config.toml
n_layer = 21
d_model = 192
n_head = 2
n_kv_head = 2
head_dim = 96
d_mlp = 768
vocab_size = 1647
activation = "relu"
norm = "layernorm"
norm_place = "pre"
norm_eps = 1e-05
positions = "learned+rope"
rope_base = 10000.0
rope_fraction = 1.0
qk_norm = false
attn_scale = 0.102
bias = "all"
tie_embeddings = true
parallel_block = false
init = "normal"
init_std_qkv = 0.0361
init_std_o = 0.00558
init_std_up = 0.0361
init_std_down = 0.00278
optimizer = "muon_variant"
lr = 0.0133
lr_mult_qkv = 0.5
lr_mult_o = 3.0
lr_mult_down = 3.0
beta1 = 0.95
lr_head = 0.0037
grad_clip = 1.0
warmup_steps = 200
schedule = "wsd"
decay_fraction = 0.63
decay_shape = "linear"
final_lr_fraction = 0.0
batch_tokens = [16384, 32768, 65536]
seq_len = 1024
doc_mask = false
z_loss = 0.0001
train_tokens = 305200000
steps = 9631
dataset = "wikipedia_en"
MLP neurons of a small language model. Each row is named by its layer, matrix (up: input weights; down: output weights) and neuron, and shows model dimensions 64-191. Each number is 128 + 24 x the weight over its row's rms, rounded and kept within 0 to 255.
Before each neuron's rows, "fires in" lists the words (lower case) most often at its 100 highest values on Wikipedia text that the model never trained on; "fires on" lists the tokens most often at its 100 highest values on Wikipedia text that the model never trained on.

fires in: "more", "served", "remained", "worked", "moved", "working"
fires on: "ed", " more", " served", "ing"
L12.up508 [156 136 111  82 112 185 151  81 122 168 138 121 142 120 116 157 123  80 186 133 125 151 158 117 119 123 133 122 122 142 139 156 155 161 109 128 151  80 148 170 111 111 158 128 125 122 107 137 113 150 121 155 137 151  91 128 145 129 128 137 113 131 160 102  96 109 131 104 123 155 116  88 140 134 125 147 153 122 119 123 134 145 109 118 120 118 166 154 162 127 154 160 135  78 136 172 136 146  84  96 125  96 116 119  94 111 133 138 122 136 127 125 118 129 117 114 161 121 162 152  97 137 126 118  90  87 119  99]
L12.down508 [203  78 155 155  69 121  87 129 134  99 122  96 116 107 135 135 106 172 139 139 135 114 144 123 131 119 161 142 119  72  70 147  99 115 143 190 133 122 126 137 138 132 105 148 153 128  87 137 133 100 112 127 160 135  94 134 139 116 147 107 103 134 160 116  67 175 124 144 160 139 121 100 124 100 102 125 135 118 116 132  86 150 144 128 124  98 133  98 164 111 106 166 146 135 154 147 142 114 112 105 121 129 125 152 115 172 101 129 143 144 135 117 130 145 119 154 108 135 127 127 128 109 166  90 128 133 168 143]

fires in: "which", "it", "made"
fires on: " which", " it", " made"
L12.up97 [ 72 101 144 126 123 125 109 100 136 133 162 155 121 117 109 192 137 125 161 160 121 165  92 154 143 114 114 127 112 129 157 154 116 117 107 121 124 139 126 144 138  83 177 108 147 126 140 104 129 146 129 142 115 111 142  65 133 127 113 106 128 100 122  82 107 132  95 128 131 145 150 127 130 109 122 132 122 163 162 126 147 137 116 122 116 157 139 122 106 168 136 129 149 143 118 135 116 125 107 115 121  87  89 141 116 114 137 101 170 151 144 155 141 103  93 133 152 100 145 112  87 117 126 111 125 134 135 153]
L12.down97 [110 130  94  59 136 163 122 156  93 144 191  94 106 132 116 165  91 163 142 129  91 117 118  97  81 156 152 115 173  90  92  98 127 130 125 143  90 155 118 155 170 116 115 118 111 148 134 126 163 113 120  80 120 135 165 130 102 124 126 162 151 104  87 140 103 127 155 148 108 131 148 135 133 112 164  95 126 126 124 149 117 156 114 143 110 160 158 126 151 144 159 153 157 124 123 123 164 100 101  92 142 155 106 150 126 118 132 120 145 112 162 122 141 146 124 147 107 139 134 135 100 161 117  96 125 117 125 128]

fires in: "their", "they", "these", "them"
fires on: " their", " they", " these", " them"
L3.up164 [152 121 114 130 130 111 110 167  96 126 135 157 127 156 141  99  99 147 130 142 141 103 165 104 118  99 124  85 123 110  82 157 122  86 104 140 111  98 141 144 113 134 152 165 139 123 155 137 130 116 151 115 139 121 123 147 125  96 168 130 119 152 116  97 105 148 156 156  68 125 145 135  88 157 115  99 170 122 132 112 171 143 178 107 100  86 102 157 136  82 192  93 124 132 118 137 143 120 125  73 131 103 131 120 132 125 102 117 142 119 112 152 122 152  97 133 159 110 158 104 148 116 134 116 141 168 122  95]
L3.down164 [165 142 116 141 156 126 110 184  99 135 148 105 112 112  95 137 151 130  82 155 122 128 124 110 125  99 148 117 124 101  98 100 110 120 140 136  93 118 217 138 127 133 145 147 128  94 138 158 155 156 157 104 147 143 116 153 112 141 123 142 170 130 113 129 143 122 124 159 117 165 119  95  96 107 113 143 106 141 121  97 161 125 151 127 114 112 124 112 116 117  91 110 150 168 130  90 161 113 127  72 125 120 120 139  52 136 130 172  96 123 146 129 145 139 112 116 156 119 136 102 127 161  86 135 119 135 156 115]

fires in: "of", "during", "from", "records"
fires on: " of", " from", "uring", "um", " during"
L15.up244 [151 132 106 156 123 121 110 144 143 134 135 111 104  88 144 164 123 141 118  87 119 104 113 112 102 109 138 139 183 100 126 167 144 115 130  94 135 119 126 130 161  91 152  92 158 155 149 137 111 133  89 101 163 129 172 142  80 130 126 165  94 122 120 111 147 152 147  98 113 122 167 161  92 112 131 102 154 106 105 132 116 119 189  77  93 160 132 113  99 102 157 136 130  97 149 132 115 147 153 153 145 141  87 133 118 134 163 110  86 151 134 111 130 140 120  98 120 143 123 143 133 101 110 115  87 137  99 191]
L15.down244 [145 165 121 141  95 122 104  93 150 144 159 102 181 106 124 135 103 125 139  98 126 105 169  98 135 115 153 146 135 145 155 142 140 159 119 117 119 143 129 145 139 126 177 121 110 159 158 160  94 149 149 142 122  84 113 146 155 123 118 137 111 144 146  97 159 129 134 109 155 119 121 168  94 123  81 112  92 115 152 122 168 140 154  87 117 135  92 145 154 126 135  93  94 129  99 141 125 131  95 116 147 144 121 130 126 140 186 111 115 108 129 124  97 147 129 112 125 111 141 154 133 105 127 149 109 188 133 138]

fires in: "american", "united", "bronze", "british"
fires on: " American", " United", "merican", "ver", "fess", "ze"
L9.up723 [129 107 155 129 127 124 120 109 103 140 153 115  91 146 105 148 103 145 130 135 164 160 133 109 120  94 146 166 136 135 105  98 144 143 149 173 117 105 144 122 102 109 116 126 143 149 125 144 133 122 116 143 155 155 136 142 117 152  78 158  96 137 145 132 122 119 110 123 110 129 144 141 104 150  84 116 116 137 140 110 128 100 128 112  97 117 153 109 111 115  99 107 149 128 135 164 129 166 114 129  91 170 154 146 160 131 133 113 123 181  97 169 168 116  91 123 138 169 113 106 106 116 102  84 156 102 152 162]
L9.down723 [136 147 107 157 125 143 111 151 107 134 169  93 113 122 146 132 116 113 128  70 128 126 105  95 161 111 124 107 108 112  63 139 111 124 107 137 136  99 153 145 115 133  72 136  85 169 154 129 136 165 153 121 113 134 131 151 101 151 127 116 115 143 150 114 125 141 151 107 119 105 119 152  66 136  85 142 141 167 134 138 106 105 128 132 158 127 140 125 139 143 114 158 197 143 112 143 115  89 103  77 150 140 159 136 178 123 111 107 110 106 155 116 143 128 169 109 141 157 135 127 124 121 129 135 168  85 162 143]

fires in: "her", "him", "for", "of"
fires on: " her", " him", "b", " for", "p", " of"
L9.up627 [165  97 115 149  93 127 128 107 169  93 136 113 109 135 157 134 115 103 121 147 145 141 102 118 111 148  77  89 111 179 157 150 118 116 130 126  85 161 150  97 132 109 131 114  87 122 131 125 101 129 121 116 151  97 113 121  89 102 136 168 109 136 129 162 184 135  95 102 115 144 118 161 152 126 141 104  92 100 121 117 188  76 138 117 171 135 151 120  96 166 153 121 152 144 130 170 144 144 133 131 164 159 101 132  97 110  96 126  91 151 155 151 107 122 139 106 152 130 117 118 115 128 142 150 119 158 153 143]
L9.down627 [134 101  92 115 110 119 125 116 136 152 123 166 130 142 129 192 146 145 119  98 150 156 146 147 162 120 105 143 152 104 103 138 142 132 127 135 110 119 151 161 140 149 125  91 108 170  59 100 161 165 134 123 138 119 141 144 117 107 112 119 126  99 136 105 126  59 133 148 132 149  95  93  98 142 118 109 120 153 171 121 136 158 121 124 122 130 120 105 155  92 131  89 148 158 154 128 104 127 101 125  94 140 135  72 103 143 144 116 102 114 139  89 183 100 116 150 132 128 105 158 188 182 154 162 148  75 104 159]

fires in: "of", "often"
fires on: " of", "ill"
L8.up731 [132 148 115 184 130 127  97 143 153 121 150 102  99 121 143 102 129 163 140 101 170 107  87 112 158 162 117 130  93 128 165 120 173 158  88 105 127  94 156 151 113 127 127  91 130 144 159 166 116 119  77 143  95 120 132 135 116 142 122 167 123 131 123 121 118 207 130 137 114 162 129 134 121 119 148 143 190 159 124 123 119 101  98  81 114 117 115 134 148  81 146 136 143 155 146 105 146 106 151 153  93 166 119 115 137 102 133 141 119 114 116 139  64 129 134 132 152 124  88 125 126 122 136 111 194 111  93 145]
L8.down731 [134 142  91 127  95 113 156 104  98 143 132 130 109 101 138 116 168 115 117 123 126  66 101 141 110 130 150 151 141 136 169 108 109 120 148 117 125 145 162 182  93 123 117 152 154  93 154 138 108 128 105 144 122 107 123  98 107 134 110 162 123 118 165 159 118 117 131 136 146  95 130 136 123 142 114 139 119 113 136 133 146 168 172 133 176 103 152 119 112 152  70 144 124 164  96 121 104 162 161 119 204 109 138 151 159 156 127 155 143 146 140 128 148 154 138 112  77 115  80 176 116 142  74 133  63  79 120 144]

fires in: "john", "george", "studies", "student", "students", "lodge"
fires on: "ud", " Geor", " John", "od", " Ju"
L3.up234 [135 131 102 164 145 145 138 161 146 106 106 145 103 145  76 153 145 166 154  70 151 151 163 119 156 103 107 161 176 108  91 129 150 123  85 138 166 112 145 139 113 137  81  91 139 138 151 156 119 146 120 107 151  74 119  92 146 115 130 110  94 140 133 164 139 131 100 103 118 145 119 114 147 104 124 154  76 147 100 154 141 152  98  98 120 130 146 148 144  77 171 157 112  97  94  73 100 169 116 123 133 167 109 111 148 118 155 145 120 104 110 140 139 155 124 126 118 115 134 172 188 136 174 105 139 160 124 135]
L3.down234 [119 144 141  88 138 134 115  85 124 114 109 104 133  84  83 109 170 133 126 115 138 143 134 130 133 142 113 151 155 126  91 143 101  89 116 157 118 169 165 105  98 114 111 131 152  92 129 174 131 116 118 120 151 142  81 115 114 117 127 127 102 120 131 144 162 119  85 110 130 138 115 156 149 151 120 139 116 130 130 136 134 150 112 149 141  83  99 157 166 125 133 119  72 156 121 115 115 111 135 145 119 175 125 114 101 121 104 154 129 112  87 119 164 136 157 137  97 139 153 133 109 173 122  60 122 137 141 175]

fires in: "on", "whose", "houses", "once"
fires on: " on", " On", "On", "ous", "ear", "ose"
L5.up486 [122 140 115 100 137 112 140 117 133 120 159 155 112 156 148 127 117 154 168 133 155  93 122 105 102 134 145 108  98 148 135 162 139 172 134 116 103 113 108 162 140 168 108 138 157 129  85 137 108 141 141 101 121 138 152 107 153 108 110 148 128 137 145 133 118  94 173 172 148 169 116 109 157 111 127 150 142 160  69 125 150 122 111 123 141 100  88 130 164 111 101 152 116 122 122 132 108 139 133 123 107 149 151  54  84 114 137 106 123 155 120 140 103 135 138 122 102 141 169 175 130 144  99 133 147 116 122 115]
L5.down486 [140 128  68 142 175 110 164 115 146 117 120 115 147 102  96 139  89 161 143 129 162 118 101 116 134 126 142 120 123 136 106 113 132 124 122 125 100 140 110 129 136 113 155 125 110 126 141 133 112 158 103  75 134 137 114 170 108 158 124 116 121 120 163 160  80 149 136 125 172 120 109  80 103 128 143 136 131 150 124 165 153  68  97 135 157 145 127 127 105 105 145 119 160 129 138 111 159 117 161 190 141 164  98 145 158 125 125 132 155 107 147 168 117 136 108 127 124 136 158 139 108 143 124 191 118 118  65 152]

fires in: "it", "your"
fires on: " It", " it", " Y", "g"
L10.up543 [158 112 105 101 145 110 146 167 127 120 146 148 113 139 144 164 146 178 180 132 142  75 109  97  79 128 131 121 160 110 173 112 133 119 128 130 114 121 148 123 188 138  66 140 129 139 140 129 151 176 123 101  91 104 163 133 131 167 114 123 147 100  94 118 114 111 105 139 127 125 142 106 148 109 134 144 127  79 171 152 117 110 131 137 138 116 116 133 108 157 124  91 125 123 173 118 138 112 162 156 146 121 113 151 100 141 136 128  98 129 170 114 114  89 133 117 104 120 140 144 145 127 114 153 140 147 112 109]
L10.down543 [153 102  85 101 123 149 139 156 127 100 153 113 148 122 127 133 149  84 126 146 127 100 102  53 134 139 107 145 134 152 135 144 118 139  91  92 142 138 143 153 113 147 174 119 130 141 150 181 161 183  87 128 112 149 121 128 161 112  98 115 152 149 109 121 146  90 153 186  84 110 131 119 111 107 119 164 144 144 150 137 163 145 107 163  86 100 113  82 110 157  99 155 120 133 126 126 164 116 101 137 106 152 132 128 137 103 118 104 161 116 128 137 107  99 100 128 177 102 106 151 155 101 108  98 186 116 139 112]

fires in: "at", "paul", "rostellata", "room"
fires on: " ro", "aul", " at", " ran", " le", " following"
L2.up403 [167 132  81 122 100 170 130 142  97 109 122 119 162 167 121 110  95 146 105 145 172  93 130 161  95 138 148 107 135 106 115  99 115 176 151  97 112 124 101 124 111 138 123  87 117  89 118 119 118 152 124 124 151 122 115 144  89 100 106 140  98 112 118 160 117 108 116 149 146  65 138 113 125 145 141 163 111 146 155 113 145 143 123 107 149 131 129 100 132 105 171 124 115 172 145 129 152 140 164 152 131 152  97 124 112 135 148 139 130 155  98 118 158 132 159 129 128  99  91 180 115 123 128 136  96 125 117 118]
L2.down403 [114 152  99 126 169 153 112 140 147 115 145 137 166 129  83  85  96 109 106 139 138 134 131 139  93 117 187  87 163  87  92 121 129 134 126 121 114 134 133 119 115 122 132 140 104  82 144 128 169 148 159  90 111 118 102 153 145  85 139 172 118 110 119  94 136  93 103 109 104  90 133 128 131 144 129 203  97 141 124 107 157 116 133 126 138 105 154 150 160 103  98 156 129 205 143 136 162 113 111 130 170 154 106 126 104 171  98 134 191 130 135 121 159 134 148  72 122 111  90 164 150 157 122 182  89 145 115 122]

fires in: "some", "without", "tournament", "turnout", "renamed", "throughout"
fires on: "out", "nam", " some", " them", "ing"
L2.up527 [ 81  94  61 140 162 155 154 142 112 154 118 122 143 141 103 155 152 159 108 110 143 118 100 123 165 115 166 106 106 157 124 169 109 133  93 148 110 122 149 169 135 134 125 162 126 111 110 122 125 123 168 115 114 141 131 124 119 103 111 147 125 144 154 142 125 139 122 140 143 126 136 138 176 126 123 112 116 132  90  89 103 132 108 113  86 113 121  74 104 121 144 111 124 165 156 125 153 108 135 130 108 118 119 141 125 132 134  91 110 167  83 116 136 118  96 123 111 169  92 131 108 132 145 111 132 145 153 132]
L2.down527 [ 74 136  94 159 141 142 131 131 142 146  94 134 143 165 126 122 152  97  74 137 121 140 125 129 125 194 109  91 120 146 123 187 150 141 182 135 139 118 155 138 136 137  94 194 160 107 148 124 133 133 116 112 109 114 130 149 111  97 123 115 163 137 157 138 125 119  96 119 128 127  74 103 122 129 131  79 110 123 118 140 107 152 111 117 134 110 121  87 102 134 110 138 142 148 141 113 164  95 105 132  97 155 111 132  83 107 132 164  96 131 137 110 128 113 137 156 103 114 103 159 107 177 129 143 157 129 126 109]

fires in: "his", "s", "having", "was"
fires on: " his", "'s", "aving", " His", " was", "s"
L9.up29 [105 118 159 115 191 106 146 105 137 155 143 126  80 125  97 178 123 117 158 124 104 121 108 123 155 131 126 105 144 158 114 107 131 128 101 140 144 137 159  86 138 121 146 114 107 141 105 150 115 132 116 139 177 142 153 146 138 156  98 157 135 123 163 159 124  91 123 144 141 154  64 176 137 115 143  95 131 112 165  88 120 149  71 107  89 113 135 127 137 117 120 149 142 113 115 147 133 153 127 131 174 112 117  94 140 137 144 115 138 153 148 155 130 140 118 141 140 124 106 120 146 127 140 149  93 122 147 121]
L9.down29 [145 148 109 185 104  41 138 117  93 148 109 122 151 155 133 162  97 112  99 134  95 109 146 122 109 108 124 160 100 155 116 192 127  99 135 154 114 127 152 147 112 154 134 110 138 146 169 124 132 119 122 132  78 130 135 113 116 120 187 124 171 125 149 133 118 157 153 136 140 171 151  99 163 162  92 120 143 106 126  99 113 128 150 134 111 105 120  98 153 144 121 151 163 143 148  96 150 122 106 102 142 173 130 104 146 137 137 158  99  86 131 141 120 139 144 115 107 148 150  92 106 155 122 125 121 131 129 102]

fires in: "well", "so", "co", "such", "itself", "himself"
fires on: " Co", " well", " so", "elf", " such"
L2.up256 [119 132 133 156 149 134 117 168 133 100 111  93 139 114 149 113 135 148  95  96 138 199 152 103 147 142 102 127 118 159 139 181  94 114  85 112  84 116 101 110 145 163 150 110 129 134 156 132 150  98 178 113 156 128 123 112 132 107 124 147 123 128 127  84 117 113  87 174 181 157 109 142 135 134 102 147 134 145 119 107 137 130 137 135 156  93 102  93  99  90 149 122  92  71  90 140 126 101 114 132 134 115 121 180 142 104 156 110 133 154  98 138 141 127 154 106 136 121 112 164 131 123 121 172  96 154 131 143]
L2.down256 [106 139 193 117 130  64 127  93 134 110 121 151  98 113 149 147 127 162 134 122 163 145 140 140 129  76  62 191  94 155 128 172 158 137 125 131 113 133 140 180  94 162 148 124  84 104 118 136 161 147 154 132 144 121  90 168 135  97 128 106 149 134 112 105 143 136 135 123 141 120 117 118 173  99 133 155  98 139 131 114 137  85 119 155 155 125 123 108 115 117 140 181 130 106 151 125 141 110 105 123 161  91 119 138 139 124 151 138 113 127 117 149 126 190 170 113 157 100 132 136 140 119 115 139 120 161 137 119]

fires in: "on"
fires on: " on"
L16.up757 [167 141 108 131  94 135 108 107 166 123 119 165 128 155  92 145 122 153  94 112 145  68 125 129 163 163 149 118 106 114 107 155 143 182  90 115 137 131 118 173 152  81 127 130 126 110 146 124 103 171 117 118 124 115 129 148 168 164  77 146 138 130 122 142 138 148 107 123 160 113 107 120 131 124  97 126 147 185 130 157 128 149 138 173 133 100  71 154  92 134 128 107 135 127 158 139 133 131 132 148 123 132 109 124 106 108 158 145  94 125 113 115 124 106 135 125 154 163 130 136 106 124 123 158 162 106 133  95]
L16.down757 [117  96 127 140 196 161 129  57 124 145 139 136 100 132 154  85 115 175 130 151  98 120 115 159 108 151 131  73 115 123 131 116 120 138  91 163  91 176 122 139 120 132 123 158 134  90  99 130  98 163  93  64 138 147 129 127 111  95 140 132  96 172  98 154 146 139 145 137 165  83 160  62 128 146 118 117 170 121 127 112 157 121 146 130 151 132  98 150 147 138 140 144 133 131 101 120 135 151  87 118 139 156 114 154 131 142 115 151 104  94 148 159 117 145 148 119 131  73  98 144 118 116  91 134 146 163 119 118]

fires in: "historic", "n", "public", "television", "personal", "southern"
fires on: " public", "ic", "″N", "istor", "rent", "ision"
L5.up555 [123 114 116 183  93 137 109 127  83 142  92 146 100 107 127 119 136  93 149 101 176 148 116 151 105 147 167 112 159 144  98 147 128 113  92 102 166 102 131 157 129 125 143 126 151 124 120 128 152 146  62 111  94  99 166 159 128 112 143  96 124 147 146 168  78 155 147 140 104  90 138 117 128 132 131 146 137 136 142 201 134 120 131 135 111 123  84 151 110 151 103 158 190 116 123 117 112 170 117 153 122 150 145 114 125 124  76 110 127 148 136 109  95 105 105 147 119 130  75 162 120 118 143 149 136 120 136 119]
L5.down555 [ 90 138 143 129 188 112 146 111 101  92 117 138 147 171  93  94 138 153 112  89 131 139 143 185 115  85 120 149 111 150 167 117 149 127 137 133 138 141 132 129 148 150  90 135 132 136 129 112 171 116 138 115 118 119 117 115 123  85 104 116 145 120 111 129 133  86 176  96 151 133  90 124 131  85 144 122 101 164 115 151 148 123 132 143  87 122 118 158 139 144 101 176 174 124 117 121 116 151 146 175  68 124 171 124 123 133 186 124 153 150 119 131 126  95 120 129 150 127  89 136  99 128 118 117 122 147 117  98]

fires in: "during", "between", "those", "both", "from", "some"
fires on: "uring", "ose", " between", " during", "se", " both"
L5.up519 [166 108 124 147 141 108 120 130 121 124 114 122 130 149  75 135  61 156 155 145 129  60 131 140 122 157 172 175 112 100 167 163 169 130 109 107 100  97 145 160 137  97 144 173 198  90 126 129 127 127 109 134  98 116 132 178 140 109 115 149 124 115 148 150 109 170 133 141 105 176 124 144 152 142 174 148 146 135 109 114 164 153 140 105 133 142 147 117 142 140 155 122 147 113 156 135 119 136 111 140 128 172 147 125 155  94 154 120 124  95 121 120 142  90 114 123 154 121 130 101 103 138  94 123 113 131 118  82]
L5.down519 [138 121  88 167 166 118 144 129 156 153 120 109 121 113 101 133 119 105  86 101 147 126 151  96 127 125 158 134 136 141 132  92 151 151  62 124 100 138 132 170 147 117 119 133 154 126 154 142 169 135  99 140 117 135 133 119 163 150 146 121 162 129 138 108 134 115 124 129 128 150 145 104 124 121 156 122 193 115 143 103 226 165 108  92 119 134  70 152  95 121 123 142 151 139 120 151 103 128 122  99 107 117 122 131 130 122 157 107 106 122 152 112 151 139 121 145 130 109 134  83 158 181 124 123 104  87 133  99]

fires in: "new", "population", "popular", "local", "town"
fires on: " new", " pop", " kn", " local", " town"
L3.up653 [102 140 133 150  91  90  88 132 111 147  82 124 119  90 122 114 101 115 135 181 149 118 136 134 127 140 134 118 124 147 129 112 145 129 104 155 123 144 154 125 151 107 144 155 131 130 141 110  86 127 147 118  75 154 124 171 128 125 131  96  94 140  92 133 130 105  88 139 123 143 182 119  89 100 169 107 101 120 137 116 124 173  95 153 120 113 142 147  93 101 132 129 121 131 138 109 108 121 135  94 122 127 110 101 145 112  86  87 144  82 108 159 144  97 152 123 138 130 141 137 150 122 162 140 182 141 147 117]
L3.down653 [136 134  81 127 133 105 137 151 101 159 126 108 122  87 131 114 132 155 153 143  99 114 165 121 138 117  95 128  97 127 116 122 105 113 150 125 106 174 174 143 149 128 187 118 124 131 132 190 108 135 132 128 154 150  64 161 179 113 143  99 159 119  82 135 117 130 120 156 139 155 150 124 118 132  91 134 172 131 137 125 148 149 132 139 123 114  92 159 142 124 115 139 132 143 176 105 111  86 109  98 143 119 116 140  92 138 104 127  88  81 130 113  98 114 124 119  93  85 133 181 151 163 147 112 116 111 114 108]

fires in: "first", "later", "early", "second", "last", "commonly"
fires on: " first", " later", " early", " second", "on", "ast"
L7.up333 [141 114 142 132 141 102 124 127 138 158 150 154 101 150 136 128 115 119 153 141 114 142 163 117 127 142 161 134 158 136 109 151 108 135 109 133 172 101 125 122 143 108 142 104 151 121 113 132  93 167 158 125 195 109 106 151 172 123 137 145 134  86 135 124 150 122  89 118 143 145 115 129 128 125 103 172  98  61 112 188 136 143 136 184  95  94  88 136 158 141 131 145 102 122 105 147 137  78 100  91 120 105  72 125 138 138 106 152 124 184  86 147 126  73 102 103 121 134 113 134 147 114  90 125 148 108 155 105]
L7.down333 [150 125 141 134 124 128 177 135 118 113 180 146 169 115 187 152 140 155 160  91 122 148  96 127 132 106 132 116 141 147 135 119 103 135 140 129 104 145  94 159 142  85 132 160 137 180 115 125 121  98  91 129 139  96 137 144 117  96 137 103 100 134 136 136  89 100 156 127 111 167 125 153 162 110 121 112 174 130 120  85 119 137  92 125 106 163 122 144 131 148 106 128 138 144 111  73  75 130 142 136 127 159 142 107 117 109 121 163 135 122 186 136 104 117 100 113 134 157 105 147 130 121 112 125 163  91 151 133]

fires in: "central", "africa", "african", "mexican", "regional", "junior"
fires on: "ric", "ral", "x", "ional"
L3.up251 [145 130 136 116 100 129 137 139 115 140 105 130 122 107 139  92 118 162 147 146  92 111 154 151 127 113 135  87 109 132 173 135 158 142 144 142 146 122 115 144 129 108  59 188 158 144  97 164  93 123 145 108 146 126 114 133 130 149  87 117 154 114 104  91 103 139 144 128 144 147 171  97  73 177 103 141 128 148 167 137 155 152 157 106  60  91 115 106 149 141  90 157 154 126 129 164 145 137 139 120 176 107 128 132 106 118 142 110 135 100 123 109 154 118 140 107  99 175 140 116 109 150  99  88 103 162 111 133]
L3.down251 [118 122 117  93 124 109 147 101 165 103 131  72  98 130 139 118 124 140  87 159 124 104 139 135  93 169  72  66 146 149 128 165 128 145 117 143 143 104 124 147 132 117 143 131 133 153 101 121  88 115 141 110 124 118 130  99 138 120  93 109 138 124 114 139 124  93 109 125 110 152 149 115 126 140 128 158 147 165 138 122 119 145 138 143 147 108  97 190 134 136 118 106 181 115 144 129 103 148 193  85 155 131 137 116  93 122 105 125  70 109 181 134 143 135 140 109  85 110 115 138 136 175  96 150 122 118 116 111]

fires in: "a", "to", "his", "s", "the", "river"
fires on: " a", " to", " his", "'s", " the", "iver"
L12.up691 [131 116 121 116 129 141 126 159 151 151 135 127 112 143 131 162 147  81 102 115 143 155 166 135 130 124 140 127 152 104  94 126 145 134 173 137 138 121  99 139  82 118 123  91 191 121 120 164 101 120 148 108 132 149 117 161 125 125 138 129 122  99 140 103 130 122  75 123 126 141 106 112 142 150 106 115 114 137  88 117 115 124 119 101 137 100 181 135 135 119 115 152 175 156  84 141 120 153 125  91 127 115 111 107 102  96  96 144  99 118 151 147 119 120 164 140 163 139 105 116 109 108 150  98 166  80 141 104]
L12.down691 [158  91 176 151  82 151 132 137 148  81  97  83 130 118  86 145 129 148 124 108 122  87 148 144 148  93 100 114 139 125 128 166 118 114 156 154 148 101 101 127 103  98 134 146 127 139 189 123 147 180 125 139 132 128 108 123 110 167 127  80 141 170 142 103 142 152 126 149 122 115 125 148 164 109 134 118 156 118 129  88 119 120 105  88 141 140 119 172 205 105 124 128 108 125 124  62 135 131 112 121 114 163 147 113 112  92 132 149 169  96 122 141 155  77 131 149  90 130 109 105 144 120  88 112 124 151  76 132]

fires in: "while", "season", "after", "began"
fires on: " while", "man", " season", " After", " after", "J"
L3.up544 [145 133 171 141 111 129 176 155 121 114 116 146 110 117 118 119  89 163 143 119  65 141 161 120 146 139 101 119 128 115 136 132  98 125  68 137 161 154 137 100 106  90  60 111 120 132 119 108 114 133 126 126 154  98 133 122 146 117 120 105 111 127 113 113 126 114 111 127 128 145 163 126 160  94 155 102 128  88 142 125 169 132  76 102 115 111 191 159 115 101 163 130 127 115 175 112 142 125 105 141 124 169 118 117  89 140 126 127 143 107 120 143 119 127 102 143 141 115 137 124 132 163 168 107 123 156 153 140]
L3.down544 [138 153 133 133 123 134 130 110  89 147 110 103 123 105  86 116 167 119 122 100  89 124 117 142 115 104 156 141 103 128 134 160 116 145 122 125 129 160 153 154 123 133 109  93 140 148 131 115 125 105  92 166 125 119 165 130 121 126  90 183 152 104 145  93 174 132 131 119 116 148 133 110 167 127 132 133 119 118 105 143 174 148 147 169 121 100 107  44 162 111 113 146 108 136 132  92 133  98 102 151 115 151 127  84  55 133 141 134 128  96 128 112 137  94  91 116 144 133 149 123 115 209 148 165 124 121 153 127]

fires in: "of", "number", "seconds", "hundred", "year"
fires on: " of", " number", "y", "s", "red"
L9.up173 [125 169 138 142 165 115 140 113 113  66 134 136 126 125 197 110 131 137 100 163 125 133 154 133 105 143 133 125 114  99 111 117 172  85 111 103 112 102 163 166 141 132  75 143 134 118 149 106 117 139 151 106 131 139 142 119 162 106 146 163 138 130 109 115 161 165 109 172 121 165 128 150 157 131 118 126 137 148 131 136 123 119 110  95 104  94 120 162 149 121 145 120 112 143 166 122  99  99 149 119 133 113 123 110  82 148 140 188 155 139 190 138 104 127 158 130 115 143 125  84 131 101  83 156 129 168  94 141]
L9.down173 [164 119 146 155 125  93 101 116 151 112 140 146  80 113 134  99 114 142 184 142 119  90 111 102 102 109 126 115 139 155 126 161 126 129 175 146 115 156 129 139 105 136 132  98 148 113 112 138 106 134 129 130 123  95 152 129 161 150 123 108 115  74 105 104 110 123 118 124  95 132 174 160 129 122 134 176 100 129  79 127 133 121 112 105 193 116 116 118 125 134  97 146 127  64 153 134 140 119 132 111 144 150 112 123 143  96 144 151 124 134 129 157 145 146 183 112 131 120 146 112 113 133 112 121  75 126 147  92]